Weights of a small transformer language model.
Size: 3 heads of 64, 12.5M parameters.
Training: a variant of Adam for these matrices, 449M tokens.
MLP neurons of a small language model. Each row is named by its layer, matrix (up: input weights) and neuron, and shows model dimensions 0-191. Each number is 128 + 24 x the weight over its row's rms, rounded and kept within 0 to 255. Numbers have three digits each.
After each neuron's rows, "fires after" lists the tokens most often just before its 100 highest values on Wikipedia text that the model never trained on.

L17.up200:159133103095098116118114093107151134143173109133110158150147147147105080161102114114160137138102150135148148137143126105114101115115125130123139092126133091074118142119119117127152126116144129105121171119077113149165111117142078167123171137130109173117138152125100103121146164145126139141152152118199091116130093128155171123138176099108136120123201122142113159151128137120132132136118161121170115130125065121147135134112119184124105125156151134137101129162136096146117117123091139115113137143155128126159141118161102082108087160142118121131136110104147076169125142160092116168
fires after: " H", " W", " Kn", "u", " R", " He"

L15.up535:172129104121148134139132109085120145141114130107163140116124115153127145120111126128138077135139142170137154095147172132148103161117071150116138115151164111163135142120139093143082147119150148157134111152111135132131147108119102130160150133117087081121135115141140151126140111133139103166092128144134130145110131107115102122110116130078118098090126108112092085126118128086088122140123078096151089159113127091159140128133125122158137157173111186175125121105151126175110090099128110135090140116126125127201114136169136121092183093131168160135122125156133135137166122089101130107
fires after: ".\n\n", ".", "==\n", "===\n", "\n\n"

L15.up451:174123121125151095103147122131136135138169108124134145137117133120111135114110148164130106122127129105176113139136129159087146082153130134169130126125148158062124087147151151155125153094174119124097178121140118110117125136128136138130151059074109108104151111139116121126116096132165101123123099175138071108135134120109114093121117099130114157102080151089140097150147094140108151150174182129099125134130128131127113116147130156128070123125141137136093147144109153132106111135103118138112151151101144180188137135117185120138141136111136090112158151125168154086133131120109137139
fires after: " con", " According", " cons", "ording", " Con", "con"

L17.up393:122154142130147149121190120083160099137122112117128105090156068153074110177121122112120085151122146129156126120145195119148132107160141132127125113130152101134108130134098167108123142114117141146138118136135108091098078113140126135171117128140099100149164134109116173131147119127134083098161172100113108138116104162118122082097173115130097096114133126124112103121136104121117147126139139075097117108145130094121157150153081149134085129144127177111127116145191130143127107159115144125125130121124116097125112136180162158112177097112093133128148103149090119136135113129133137154
fires after: ".\n\n", "\n\n", "==\n", "”", ".\n"

L11.up152:112108166160130101101166139138148132066130124114146130089143118162107095126101119151136153081122141123131137137167115115124117171113122158105125066106173088122156123124140133121088132155108094137139140085115150120134118139121115167147149121114082107090149094141136130158130136136132120111107128104149121135102158125079100150147183122141087107067116149128142030127165109138130130144155161151112119130132155174162151157133127144132135149163138157133105104138128156106142127127085148125118103138117099123129118110156127137119111142111183132127182109104131133135085106152131142117
fires after: " ", " |", " (", " \""

L12.up346:113126116116122082064140111102167133091160144097188143127121104107160101145144155156136127141150149087166137143105167116136116117113133149135139079134157118120103110081123144144113176114123091137109136147129126134114121107132106132129147115140119130139079116143131142132153135149145138116146133121115117122153128145098183110125202139099116121080089160104125080120161095152122156134148147130120159117106129134133142129116150171154096104149105170122129147133138115155132135100074113096157095172144138145131117166143176152130136135119163144188149098114145105163117113160108096096
fires after: " ", " (", "."

L23.up322:136093107102179135124139118090137121108104139165137159127107118163103088138108127130160075183112109164123155130112142110126128107071115165147164092129125133112118133118178135197150174131106118138131128129125130178110161141105120140106168157125138152069081110125119151137163136122084126135116135086122121145098104149085128124175114093146078142150142132133106093140138096110135117123132124142112126129110110121111160119111125199094087146133119132168164119102136112139157136103086111112135147117160129129125164134153139109109151141104128113144155134096143131133095090108141114126
fires after: " On", " |", "On", " on", " to"

L19.up498:149113124069139133117132069096157104101103130145178157106120082096127094143107148118107093148097147141181121149120146112147118093140138155105142122109146101105128151118122164125144131077153113157116196174119114118149124109149148143118141132130075140127120148168134103112110129181082112100109133132150137117107104171121106133141153126169132168121172143146109096125126121111132120097127146108179110100127063115154147135122107140144133136156135151155159113111135129137129134122122135175166105138129130104154129139124113103109099096124111146187109114124178150084126144139114097132
fires after: " ", "2", " on", "On", "1"

L19.up419:140124124110104094117083122126119142111151107114113166107121118095183089109124122111135069154136146185145105144123084131153108107121150141087138112131131115132140129149118134086148163129156107166101114144118168136152156133138061131134134133126125133134126133189125105143105167110111133093115160135164101106123101151122164097155157158118150131150107129148094129114134135123123169155095099088115101103137131122140196116129172159156144135135136139104121160142100108142183112117107122142146128141154134127085119077141102102119123133134138148139136122174184120082116165129088118112
fires after: " H", " B", "B", "H", " W", " b"

L19.up451:143122128141114101097157121122153089093116117089082158132148121089134104150108142074175101191124114119158135088113113151082145124130144136081142108116152118134132133121101135118100104118109127187132176101114125087163128110136143124182168128096158136166183114124144085141141151124124121138144178117118127161161122166120132158145095147144134122134168121154140128111113110142099151137128181123105115088133129128140129157097138146144115145129143158151112160140116108185150136158127117098133169152153140162120128116122123116119138110132079124120113153123115132121200149129117098149
fires after: "0", "2", "P", "9", "-", " "

L19.up151:144157112163180110112148112084139133138110191138132116116107096134121137123152126113107081127135106159134149096133180097121152113128113118109176095133155130158119133152134129155092169105094085081154126122131104148101123092142113141095142102187128121096175151133098156111197171138141107112135119094119159157110136139105089115123182130176120104115139122115114119132154131099128165112146120097144139120129131131131168140091138187130132099120114132121147127113096187122145162134133106093170112125127124094141149115121131117128139133108133151153151125105139087134143141173121112134
fires after: " |", " ", ",", ":", ")", ";"

L13.up391:127140131096138135143125131114126134132118127139149163096116114155114109141165090151147142105110156100158101136164140142119125141103084148166121134136182130145127094145106085124089129113165098157141135104116112112152127099156106116131149113135086134134172119156134113122146104166108130135115113140130121146139150135089076104111133172132112112070145119098095099146182109159140107113099129139161137128122122111185114131120126151110143136185098125081156108184126134129109146139030105120101130136160087136132108151137098170131120156119095096112118147152133162123154143101131157131
fires after: " ", "1", " a", " the", " his"

L13.up724:125161154136106146131107171114132185136141117105162116128136147186110116126114112118119078186159176137144140095132167141129117142114094117094135138116161086132119139137130096158106143118092121163141141156113135145155104105115125141115130101123114099073104096138130126121146133152137097069160135119146145071156128151078113115169129124105108152160121111115118154070091100068118106165178133121097107133146163142148139129142117114117111114140125097155122096144142122141123153132117142143135095128115113067123131145141136137109187138145154163121098119153151133123145127092130111096
fires after: ",", ".", " However", ".\n\n", "as", "N"

L15.up505:123112099119087101095101147149138109138143137110113168150070148063091114086107090080165105130136158138132122162104101098156125207110167123092135103153147116149138130114112126124152105141148114180138151124127116134149148136121103109132130108150129124131154112084137122133140123130119137108145164101127077128159107153163123121179144122148096136136112151152116181120126173139130136149129129159148162102125092120129123145141118148120156142153152113130078168158090092113133170136118112143150143086129130093118145145117092116119127165128105136128159124108157106095140138159085103107
fires after: " W", " H", " M", " K", " T", " k"

L13.up728:126137117185096084126137096123114163148155131092138167145121135149095122126098134131142096127093135200132135097127165123142126126124125122112140148159153098121110147098141154118089124131103117131108140160128147169124135118134115124105120120096154113138102164155164104146120121180134107130161097116131132076136138159117161082106119136091166166132112143125111149114108077079135086147130117151090086107094122128159136116130120122134082128145117085178099133180165100137105137143068148097141148137115158130081112158173126138138165124125115119112103137128122143125131141156113125092
fires after: ".\n\n", "-", "\n", "==\n", "|"

L16.up24:152089113114158111184161102128089096153114088180146103127121144149141117132111114127149136102150143118174133142119084122148137089155123107078139129141121143150086124135088101144121188142166112120088155170114114097128089116127133133156148131122147149125132139157138174109132062132123131130146121111132107144134166175090124097135136115118142127164144144139133141116156139117120099105150113155138085140125113126142079129154143139112087129171108122157148114146094087121151137133124093092126162111159142143166166158138123170132161131120117131080134126138120094076094159115107126106
fires after: " the", " his", " The", " New"

L17.up686:109109081121130130099146132128168155140136126149158146093123107129106114124119140136145129130121123149128138115095158140135166136109104109152149126153153148131125139123120095156098140096078130126157138155106084058171140126152159128151118130140106171087089110121085145129155168157116131132094112137118118142138169121154102124131160098097106099095157145062133130134152149120115146106134122039110149099123117133134139159143151135124123097134093132161128130103108103172152132156127114118138156152141127069138140111126114110118163113093109134209146101096137115120143103100105140107
fires after: " was", " be", " been", " is"

L13.up747:112118120109137167141118128111158133136095121151155132120140122146075124101158149108140156143139101104142112156161150117149152156108103128142117085137188131142109095158127129152080147114155103151120108111113153110139126116174141138095149083120119127150136093170144181142141140148128117126094128119132149175117165106088138121120110109127096126107137143106113118086153163116106067118112155135140140134119123113191140105134142136116150118134110123104183096200136100130092153120114123156097129060177124098159136150112125127092116128131111107118168128132076127152131105098131144143
fires after: " ", " |", " the", " his"

L19.up762:162104122135198122162177087146151126116140094222089122140126148152141145147118140120123075171102130093083161104161125152127096109134159130124126143127089137114145111160126126151100154126171146151113123144109116103121118119131148132173109114099120127149136129101126142136139151128113123154150147191113120078118149135122102106148089137134151118132101125177111151093096119098079137135135152121120090121119136120098143157138132157148127147129097148114078120167105116177147115154148100121117149099171135149130127140132164134128149085131116136167117126129104104111135134096139093131
fires after: "0", "2", "1", "6", "8", "3"

L11.up223:120101159115141126094148148147123088103149127131162135139127153130133102145140136147143107101130138092160148176047085084112111095155121164118120072144161164155096114075132151150150134126141080164116122158117164133142102127119091131111114160074115128151113141146128106152124127152134101097105134122154118121120098147096110167132157118095136097110130167120150081149165096151143150129166135149110149116124127096112148111131169122152100133124114155122135127136150103123138128160106122121113115156149089142126128150139162152128148124145177134123125134136154112198103103173114138090
fires after: " (", " \"", ".\n\n", "\n\n", " ", ".\n"

L15.up412:123135087127099084148123126108116121135145144093126177128107128109109145125143140124164083124163109098105148106119111083138134144113111127099146098097137136124136170101128157154139120135166109132164145148143109133128165124148133124132189091092120113144174145110131153080139110135094127094200096119100164145135147165098118135118132120150088098117106151111125144131116156151096143145131149104145148149106091151156163121154144150125114132171120095087137106133125088122104132102128092127138150112092101179165131143121137157189165147098099124117101168126171136121122173114134110120
fires after: " ", "2", "1", " C", "5", "3"

L15.up45:144160090118084135107152170159149125119146112116138164177102124066150111114112116112146119179105132123167095118114129078163117120109126132119135126147166109140143171104124127096133088124126086139133138135140115104128140105153058143117185128106125127094094139196148141120165168096139121167109159149121153106123086149113114180151139125157150144133123109129121092147161155116122144145124082168133138112132130083156144117122139113150158178141120107156133141148126132143167122112109114119110139087137123112086127122122090092111116146122109120120137133129146138109119160080089115123
fires after: " l", " b", " j", " h", " cl"

L16.up208:170122110114133140159172136151164118192111133173117136111137148121124102153117121050145102156149160140122154098150141193142146152112126121120118136156124105125131146151133167122140117090124142132100121138124124087120129110136110152161135092110174135140115131130110105170149116120130130156107166181128106138142105129137085119131117126110098127124090127177125196078091117121115126138118104066086085116123153126109139135163129099125128125125120140148115136111179096179118141124130124149143133080165129089132165119128125165146122088122112143140125124144127118113178151116110099125
fires after: "3", "2", "7", "9", "6"

L16.up574:120116073102108131106096126107104144151099130153181160121131121080094138124138117141154131118130147135141089109116156126193147135116129091095134109097167098135110142084103101141125123108147127117127110114109111118145142142149097143119118116107134147149129117142187134114135102132170111145122189098107097119162092132155115091135154130113101133178162145109113116112123186155116085102107100143176164120138136126149157109149147130154101132151129153101113131127112120179134143111134117104125133088204071100115114117117100107124133151119140111152124085153159158118123131152096114124
fires after: "w", " sh", " wh", " W", " Sh"

L13.up442:132115154113120157114160110119111091142117123136073153114214131118163112107139131118121121140165130151117132140136114124155163128141181121125134113102132143084130105121140102137123127067128100117107138127151133107137125133147113139119145099188119131140141147146125137081152121110129127184134106137144145130112137101123073134194125109097085147117153145142115156108120101160081146132118127090114106153143122138136091122126172152139171136152120163067095100139075129092126142136153112085118151132096091156130151136103134121135135162134123145115179083132142108133142133110088130165
fires after: "0", " |", "3", "2"

L16.up49:144135138145144118110123104124093152077145102142121152145142082122122098155080170108141101123084126157143136083114135147158139127113152110175102169136142112177117132111118156130073109114102101177133093136143138150130145112099132130141120098110133134106110140144154128148144131099121097134131161138143162092127140152138136109123112134161112081104118121157119075129109112099105149148091136132112105135110138122145137133111121121177170123118085121139066145158148156097171163129086109105103130135129160131109135138204159133143168131122144136122136154152123124087120184143079127123
fires after: "==", "\n\n", " a", "-", ".\n\n"

L15.up46:114125164119156134135116140095134141118138141137155151106131124138107156153096131160144105124102136169149101128132111172127088113096103125151139125137122118120136135103130159151114097116107128171121143114116092106134180112105142143099191125049081076085124084136142133126136128153143067105110130126138125124127161169107117126105138088124105091164087135127138078097104122125103130148164110107128096171116110111124156118174172173138122133131135126119131125142168138162135129138092112189125151175117154121169123133132121181133154105126143155139135112144126107134116125148172130110
fires after: " due", " According", "ed", "ing", "us", "ording"

L17.up586:131129125098145124101122133128154166164127149128182142094127118133101107112152099106140141109121118129115106092164139186164126113145124061101137093120117125124131150163102115107117132137117127114137141129115112076191154115143135107093132121105139157126154172090155139176131146135102130146158131094134104126194139130130129150166173087100114128140137148109100126110165146104099116137127121128138137129092118086140141147114162139101111129126145144129104123142106128159106116106107123118131171129132110141178174121059144158128169166104127095162141091085157087122123145154121159121
fires after: " was", " were", " are", " is", " be", " the"

L17.up420:145118088145133116100154154102153129170115132108134125147125114117162132146081146091151098131143126140146142111111126098146118157104119159125144078130109105099126143139130143146153119122088081171140142112153132095099168127129091126128140103136132137134092166155122121058150162090158093113150153161099126108078107152144110186141138111098147112140159155137121138115151104093112126137161154118103084117145125097151152128156148128139104149157164126120119196140146123128147111099128092082177127165134099099124085133155093159124143133106134151103134134128145102112099115157128119082
fires after: " s", " W", " h", " S", " j", " ind"

L17.up340:191144121138111129145134132138108122091192140117139140147125107117120104128126123106127098141111120107109152085135126137106128159102119148153159114139145112096124150118160129132140104151158128123158161130139160102153168136150135159122157080080101164153150108124130201121143148149107159127144149125116103133141127124088158151144137143113099148127147165101132109122123133176145140155127170139137083132117100163128131095108165144135136144106120124125081125124111109128162123048115077155076182160134068151132139137128138144115158146142146124163113132133137112108103102090099098107
fires after: "2", "0", " M", "1", " sp"

L23.up284:140103119141165094131129154152163099144102124158142149104097112158069085074166135110150124147098163148127172154103154132128102114127119163119129117139158077103167173110128111168119170111166160104107100167163102116135132141140092112122140139132168129137126169136117161175140095158103111115103166117158125127127126156131107106157180114131134132126069134124098109113152126136138107095132079143132107123122107151125143117099112154147142127130127143134111125122125120125156114169136100116096151099094126136113157162109173116109086137122083138163110104120087119121154163113121105151
fires after: " ", "On", " on", " May", " January", " March"

L15.up214:141090128110132153111171111097144139132109131117172141158140143107165108150138107170141115107126108115156140127104119124119127144106151135157126108105166112145135088064080159152122124120152126151135120120130154081141131123144118150146157119147113154085121096119119107166120103133116129119102115111111129154149155154060119179138152183117146136096127160158104081123153058135121115087116145129157128126117134118143151114123140153131128147146117129092143110111070125170150121089062132116113114175164111189127103142101173120116134133133158086138124145123141092101131134141135134137
fires after: ".", " ", "–", "-", " to", "#"

L19.up12:163155144133129133139150112154093153159125113150100111153137223123154187145109121145134101161117160117125112074131121157129112147154091109090151135115116145151087100149125160101136133114156135118148136117150128108098134114143093119174155120160150115119117127096123126113149153107082122133168141131130114101120115120088112129122088121150136119125137141187111210133095111109092193141137151130105099110089153135106128103150139124115129146125093134174117118141109128136135128163161123119103161086101145123120140109110147162116112132137143129138093104177124133118153156120086125123
fires after: "2", "1", "0", "3", "6", "5"

L16.up686:121135104084169113161178116131123109155122099160088121092139164133139163110124116112162078139164163121114104070162111151147141151131161117131145142145123135149107126175102136113113117080172101125155084132147106108112119104118138119190112136137110135162151142146110147120157167102130120150121143159108097159146135096109104124116123142134131104115167144149099130089123113087105127135143149070087119120131115109160136146189143117155121148140083156120113069128146103165165137141146141103127173094135137098106163117133094117126121145154109125136131106132099101132149115098117118121
fires after: "8", "4", "7", "0", "3", "5"

L13.up18:187146129128147092084116119160141109126147123094152128067134134136116100142110154176127115153090162103178105102101160108128120118130143143085153114119139113129112155146112156098125150120146093132122161148130143082146151107175092141114161136080118115128141125134135115107145106134101128149178122141117118123169113113108136176115147092136104153140097138103120109111119117139141147143115164111129130155090143116152154106119102175128113120105083161130127131181084117117136170139124090114143132111109109168167105132103129128140158174112128153159159095127136166121116165081088106143
fires after: " ", "1", "0", "2", " |", "4"

L17.up213:157141170128133119114173184100134117096134147121138127100121132123138073135141123109142162129141111112187113105102154112104153086167100131146110142072104127142129115123082157134083138090131093146138133109141117162141094105128143149126170115111096116162138126126175121167175108150126141125130141086128116169118098142116126159113166104156090083118121126113100088135135079194145186105124129119108120113142131117162101127132135148126098132136134138105140117141110144117132162158147074114134138122101138169121144155123151140153132136099147099128156101169108091126140120145094160119
fires after: " ", " ("

L13.up242:123102148127111125104141139137150129089124129081128138098142124130119122170134171139145151090160178104176131091121143106121099139115131189120125087141164112150147114117104141125142099123111109125134125140097146123136083093111110145133114148123102146099091132188149177134153104086123102089134132146110109103115137102105127146129169102088092106107129161151135079158157101134104104121146138135107101127141174111150194132146141153134156155148144146115151101167158143133133107144113138146124124110101089081125122133171174083160081104119130116113125128142091145159110129135102135144
fires after: "\n\n", " \"", ".\n\n", "===", " =\n\n"

L7.up380:142095120105136122112146149108132101124104090136165143104145085136164112115125159153135133141102165116151098132125163115163143156132096159128129096136186140175105117112143143104139162090148103146119144165106157086134113090109082149111152104139155132146106126110132120118107117142112142129140099096152104115152139114101144105105158109118117151132129162072110158097145109125126113143126135097179131119114119102160075140104139177118113127146073138100121122187121116150166113115125116143144168113127136164142069159106135138130123168127127120169160095144156096138163103085111100136
fires after: " |", " ", "|", ";", "0"

L15.up347:155152143160141108112157129098124147075163126156146123111140084157133110158112118117141092106136111167160083102108131133130117136108094136102138131141141111144109126135139165095138122107144101155129162114149147166129122109107086142114155130117129108109140126125146139172145120150125134092134135148154123103126166142166125093139125123128151117128094140149121070174121093153123122125109143116085104115116129119193079134081156152132110144131119121137112131154131128096136123147098124112181139140099126136076139149155165184178125154132169110075168092131147157076120134133102106083
fires after: "\n\n", ".\n\n", " the", "\n", " |\n", ")\n\n"

L15.up608:147126119092119131109133120150116101103114132151138147123131131155110066115129098131133166135122140116145087130136135112134124127172114180142149126110085120133145127143121152097091136112158122109104131147159095131151122121143096145138136095135085167112157110192137126115112087123114153158095114124119171127139161147078104112141133128138103107105157146128121149139118126112142113080097158171169173135160124071182098115124116118132118129108146137144164106189077097158130108141112099105110174081151132122096147156132146177133126142128148122117160146136087153136111136179106124102
fires after: " the", " his", " a"

L15.up430:165123125098113137143121136128145117079159116136170120159123159157148110127110102134147120148175108170147148166081098146141139132112166143128137140102134124088133127124142089097136111123138121158092155150167092134147126166145073138132104121126142157129101116192102092099120095138148086151097134101104118106156084131138141112147138160095144080147164081131101139121151135121130064104107147141163094163149132113148120111137147098141139149128129115121128140168121106161146088102106124123151097131178128118085145120141077103116126142144150150111114150159149119114094154149106120152
fires after: " W", " H", " F"

L19.up283:100134138153131123144137122135094153124132141074132118124136151093094134131139134143150070091110120108132145134121158140124138083115148102097149111146110122136117156178100169115127138138129101132174115128079099145128159106168127160114139102099126108170157120158133098099138162150073099129116103124125159132118126139102115126149127119161079152143119128163129138121174129114110135173111175116114145145129105153189113127098135145132131130151108170150128095174036137124155165113117093086150153133134100140152167099123102130163112156117112120125143137131116143112140158136117100163
fires after: "1", "3", "2"

L16.up582:125127096116136101126125117128145152085140149137108191136160130122136108148159100084153108104128149113161101137116158121140078092156151147125133116150152131152153116150123095091156110115145130132151201126149101114134140127092096110135177060114089167071144140149118117123125127118104130156133149108120100122160119078112120099105147138146126122130133155159106073139200144133139117100119155138156156131120059098126142167129139113151105147117128111094097103176138124145115119137103113105144127165137124144165159120107121146127123155143141102124117120124103114124146126184116118148
fires after: " S", " s", " his", " the", "S", " f"

L19.up497:157113148126141093105152121156128114133130113128153160130113158122117099151110181140097148104128136148120149135122150106110177135124140127150173149129141149152134137189154136110113131089084143166123121119124124053140139088130158072103118162159129162127034119111145077150131108141128137144160093110155132099123131140127099142134126096136126153142091107131113157141148103168117106127120107143167138108118099129137133081151094121125121129149088144100132102143116138121148137180113097111146137121174150102115145106153105112148130109096080074146126130149135149129102158132107148116
fires after: " un", " pre", " dis", " O", " was", " Un"

L17.up515:162116170111126118152163108110115105149160123143122158116116119110148107125161109113122125103146119125108120119149136124128115144157154151127165123159168137132162103100141105101155153152122115138078134131144123109166108106121148124144120132097138164112114176128141117147097129114149102133116142084134123113147115126085119107124142130078112107160154124153118140092159153114138108144090149184124116125119153049108098141133170134128083141132163103071115096146172043117103108141140128130142160160130102130177160118127124143127130147093134089118149115091095107090083136163106132142
fires after: " the", " his", " civil", "'s"

L12.up167:121155141135153137115136132130111164158142087122199106124104112128126104099144171147130097172139161106152170100139152129145125114117092154134113139118155131157134127147138144139100164093155115159124120171100164179150147085118156135126119140102116128160095144139132201139148121131129140135159120149124112131169128115112158112122104101071111152150108091111117056102156127070121143124169149141093135156133123120130131097168151135128114132132081173150119096110112092132118106119125097150140132117137107114143119147086131172100133121122159130116117107162139131101096159142098100137
fires after: ".", "-", " to", ".\n\n"

L19.up361:138114127107154131137108146131141133165144147131131146111157146092124108136147154145136138103102132146198121153155161134121156163102107124139148152083160107165163118108076123163108149083167137150083119125109095084100132127143147169109138091152086146125125116153124095150137175203086101156113136144117117131116104143095116166114150127128127151124113126122128106107176102140127136134102112122139174170103130083109098143165143112128109143141104121135120120115061157166138086119123137118099126107135171097165159144077120143118120124130143116151149123114120108142157138104144122136
fires after: " ", " to", " en", " sur", " cor"

L13.up114:114125145105151155130164139125099125117174142119118119120149109122129142108117125119147113113117108161125123123127154132132156158097123118183165136101162129153117058150100161125137153109125114166109154094114128125148120124128138151094149163105157115129106130142167170183133150146096116138069109098140138134115120151111122134130113065128103124134138147082120124129156103106082127133094158117108113110128111084155087129088167149144100136105104156081129102174101125114146118139103145125107162139082127139156095123120111139158126113119162085088167123141092136059123129145087131144
fires after: " ", " the", " an", "–", " a", " civil"

L16.up731:157120116120129094108158136137145158107085128108143176080094116156122114139130169124096148134137141133124098101151162107141141150116128089136125145135118117115131098144127172143138137115101074152111178099103103087141146126167089130099151137086130143131098118127170158151098143140116156153114110141112071079156162161120109153125081106130109089118129138165157135170119058155149138124154151145088142105105143159119124106132097104132120150149126130083122130167137094163112135127073085153136134125130142120089131108109111130161094142126125104107148126158125148150133157155142141137
fires after: " re", " pre", " pro", " was", " le", " n"

L19.up368:180138129165167151111185087105112116093136124140114157130126136123134087160094134087143086101107136131120126107106154136126089121100148172184120074131136121156067106130128157154093155107137149131115132138115156154114099103125120097165123136130132159111182164136141148100161143135161075115126155082142148114110136145123098077109128153123114101105145159163098116142152104135131121146072152136109115137113120099100139152107128145153130132117115177137110129134154135122161128100094128121146105138146137095130132172190158144153137124137143129117115121151103125145116144136089119160
fires after: ".\n\n", "\n\n", "==", "-"

L12.up45:134136145124128110110156130142088064120108149189117139137125117123122119129102123101113136124171097167102169112138107135137131154122146119140139116148177144098120156159173144137131107114145109159125142142176141114162147122131124130152127092165105115094130137117110148082174121117136142154122129161145128122110115120115111127202086127085120123127130146104115144115125143132100119153118141118096098108132125086139092131141169149119153136129142120126114108162110112145134159132158113131108146064124084149158170119056111106116146165158157115156140104121152118086158120064102119084
fires after: " |", ";", "4", "2", "3", "0"

L19.up485:133146138129167101135106085114117097097162123126105119101120114144109156135132128150142090141154083146111128115158117151105100102149137131118176135118067133157118120117092132138108184086147094115154118092163114121129150133156149149135126103149107118103131130129130159093153149173109126111134133071124158122114115162108112129149149125174155130138173120158100155090109104107109159134130147114161155100133142104164159134100125187129158106122081126153130112138101150151146135140160101139111137095136096153110152137114109126139101119100102117200144123114114064141136164109149092109
fires after: " |", ")", "4", "3", "ot", "2"

L16.up557:146115125121128113110122139169131173147132124119130160102117137122119097090132108122195121098105162113116138097095103116164096161117150142108146121141165139116147132149097146151134125149146118081084162123074104104150094115148123112151142117130119081142135123076119121168137143135087125112123147137133113128108170136145133150205158142107119149144149170132114127095151101099111141145151106139153162112116147145138147112090180129126094140129145134108103123111184129141137166120107120151134098129148138143194138129124106120130140133109167143127118062157138110116143144111121097197
fires after: " he", " was", " en", " were", " we", " to"

L16.up576:132152119146160125119131095152145141123132123154123125132108135125121120129119159102150144121119125100128127094124148142108113082109129153119130176125119106086131104191164137111126139112126138121072186126136108118134127094074125143146152171078121119140117141127122150165120106120120130139119067173127105104126130153086097123098122164125088109084091102124104099133141120131105138121127128127077106105126124139148139120108120132118099114110069134130114165191079124159147087139122111145159159131094151157151156154129163133146133151120160119148151158138155172078153158128088126079
fires after: " in", " of", "In", " a", " Con", " con"

L19.up326:142108116114135112160132108153111074132153124136099127141147141109117159112113111155165114123134143126126164088120124127181147137119125118138099135164153136110126147145129155127145120114173143139124105119175119099175136107133186133146138094115121153150106104151104204171169137149091152163127127152128134139133146096137131145144115106114123109128119116109098158089099137102078106121086113061131087162113117177163111081107170128135103123105127108091122101138171110136124140113142098144091127088138133107188134108105122148146179148139107134118150122135098127129121148098105136157
fires after: " |", ";", "0", "1", "7", "6"

L15.up444:103129143119135111119128145134123112138138136115152151114126104158092153123096116136113150100107118130138093135132151129134146174137138124109131104148101127142126132148114154152083155098104135134176158093135144045121127134143101133155133134173093185104120119103136104169159126114146141123101125145136122147149132124143100133072187134170088112111146086134123137119124117120111204143170126101109157107124073127162120118178115132150120127136105133135121164122116129172117163147092148142131116162146120144117144128145134101095117126096108110166150140125159084145123141162052156105
fires after: " is", " was", ",", " are", " not", " un"

L16.up31:153118126075134118167069127117130154142150133121138127143078138074134110127102099095143101123097150165172148129135095167152093169137134108097136092139166104101115183102123164113127112122147116144121121125098126108121144135122135151136082127126122144123135146136121152137159192157113137106145157149151102137107076150127093120168123122087140118175171176147110139057135169142126141138127124134157133106134072116118118093108159102125124130154156116131111104133142098132139152147127087111136133093117116124142089148125113147122164117121186106140144097154127142140100138137135111105
fires after: " w", "W", " wh", " W", " sp", "w"

L15.up222:148124147100120113149138112087169138083106130123150124060158078080136124107140107125128071132125123140147110080128163139163109128096153164122133132153180069140129101152128139109135137127136094130134122120127082122130119124120104135127166106114128127087135121143117137173129095160121138099092140130168125156145144117117127134133137092137105147177156129153107112142164155112123150123142136121140119127129115110136091134128145178118114111135124114144158104147094095146113111124123139163147123138112110158178155168136176171142160144109182103103177125155134137111185171167119129106
fires after: " ", " the", "\n\n", "1"

L23.up363:105090129126149093109133068119139140125146120123175128178138135115087093112129154094145116095125108150110172163102115145119124113133169145102128113138166155097140117101152154123138114105170089174143148164116107123123133116153093112133125136130111154120177131139159072113103123141098157096108080155140139146110099123082137127124151120152123146124122122149116146143135107107145143169109119147161106092129085153160087129125117155157160149121120132121123135191104110139125144118079131066122139097145122175138128164114118169157103104111114129185127139127136121075134131144148110127
fires after: "1", "2", " ", "3", " the"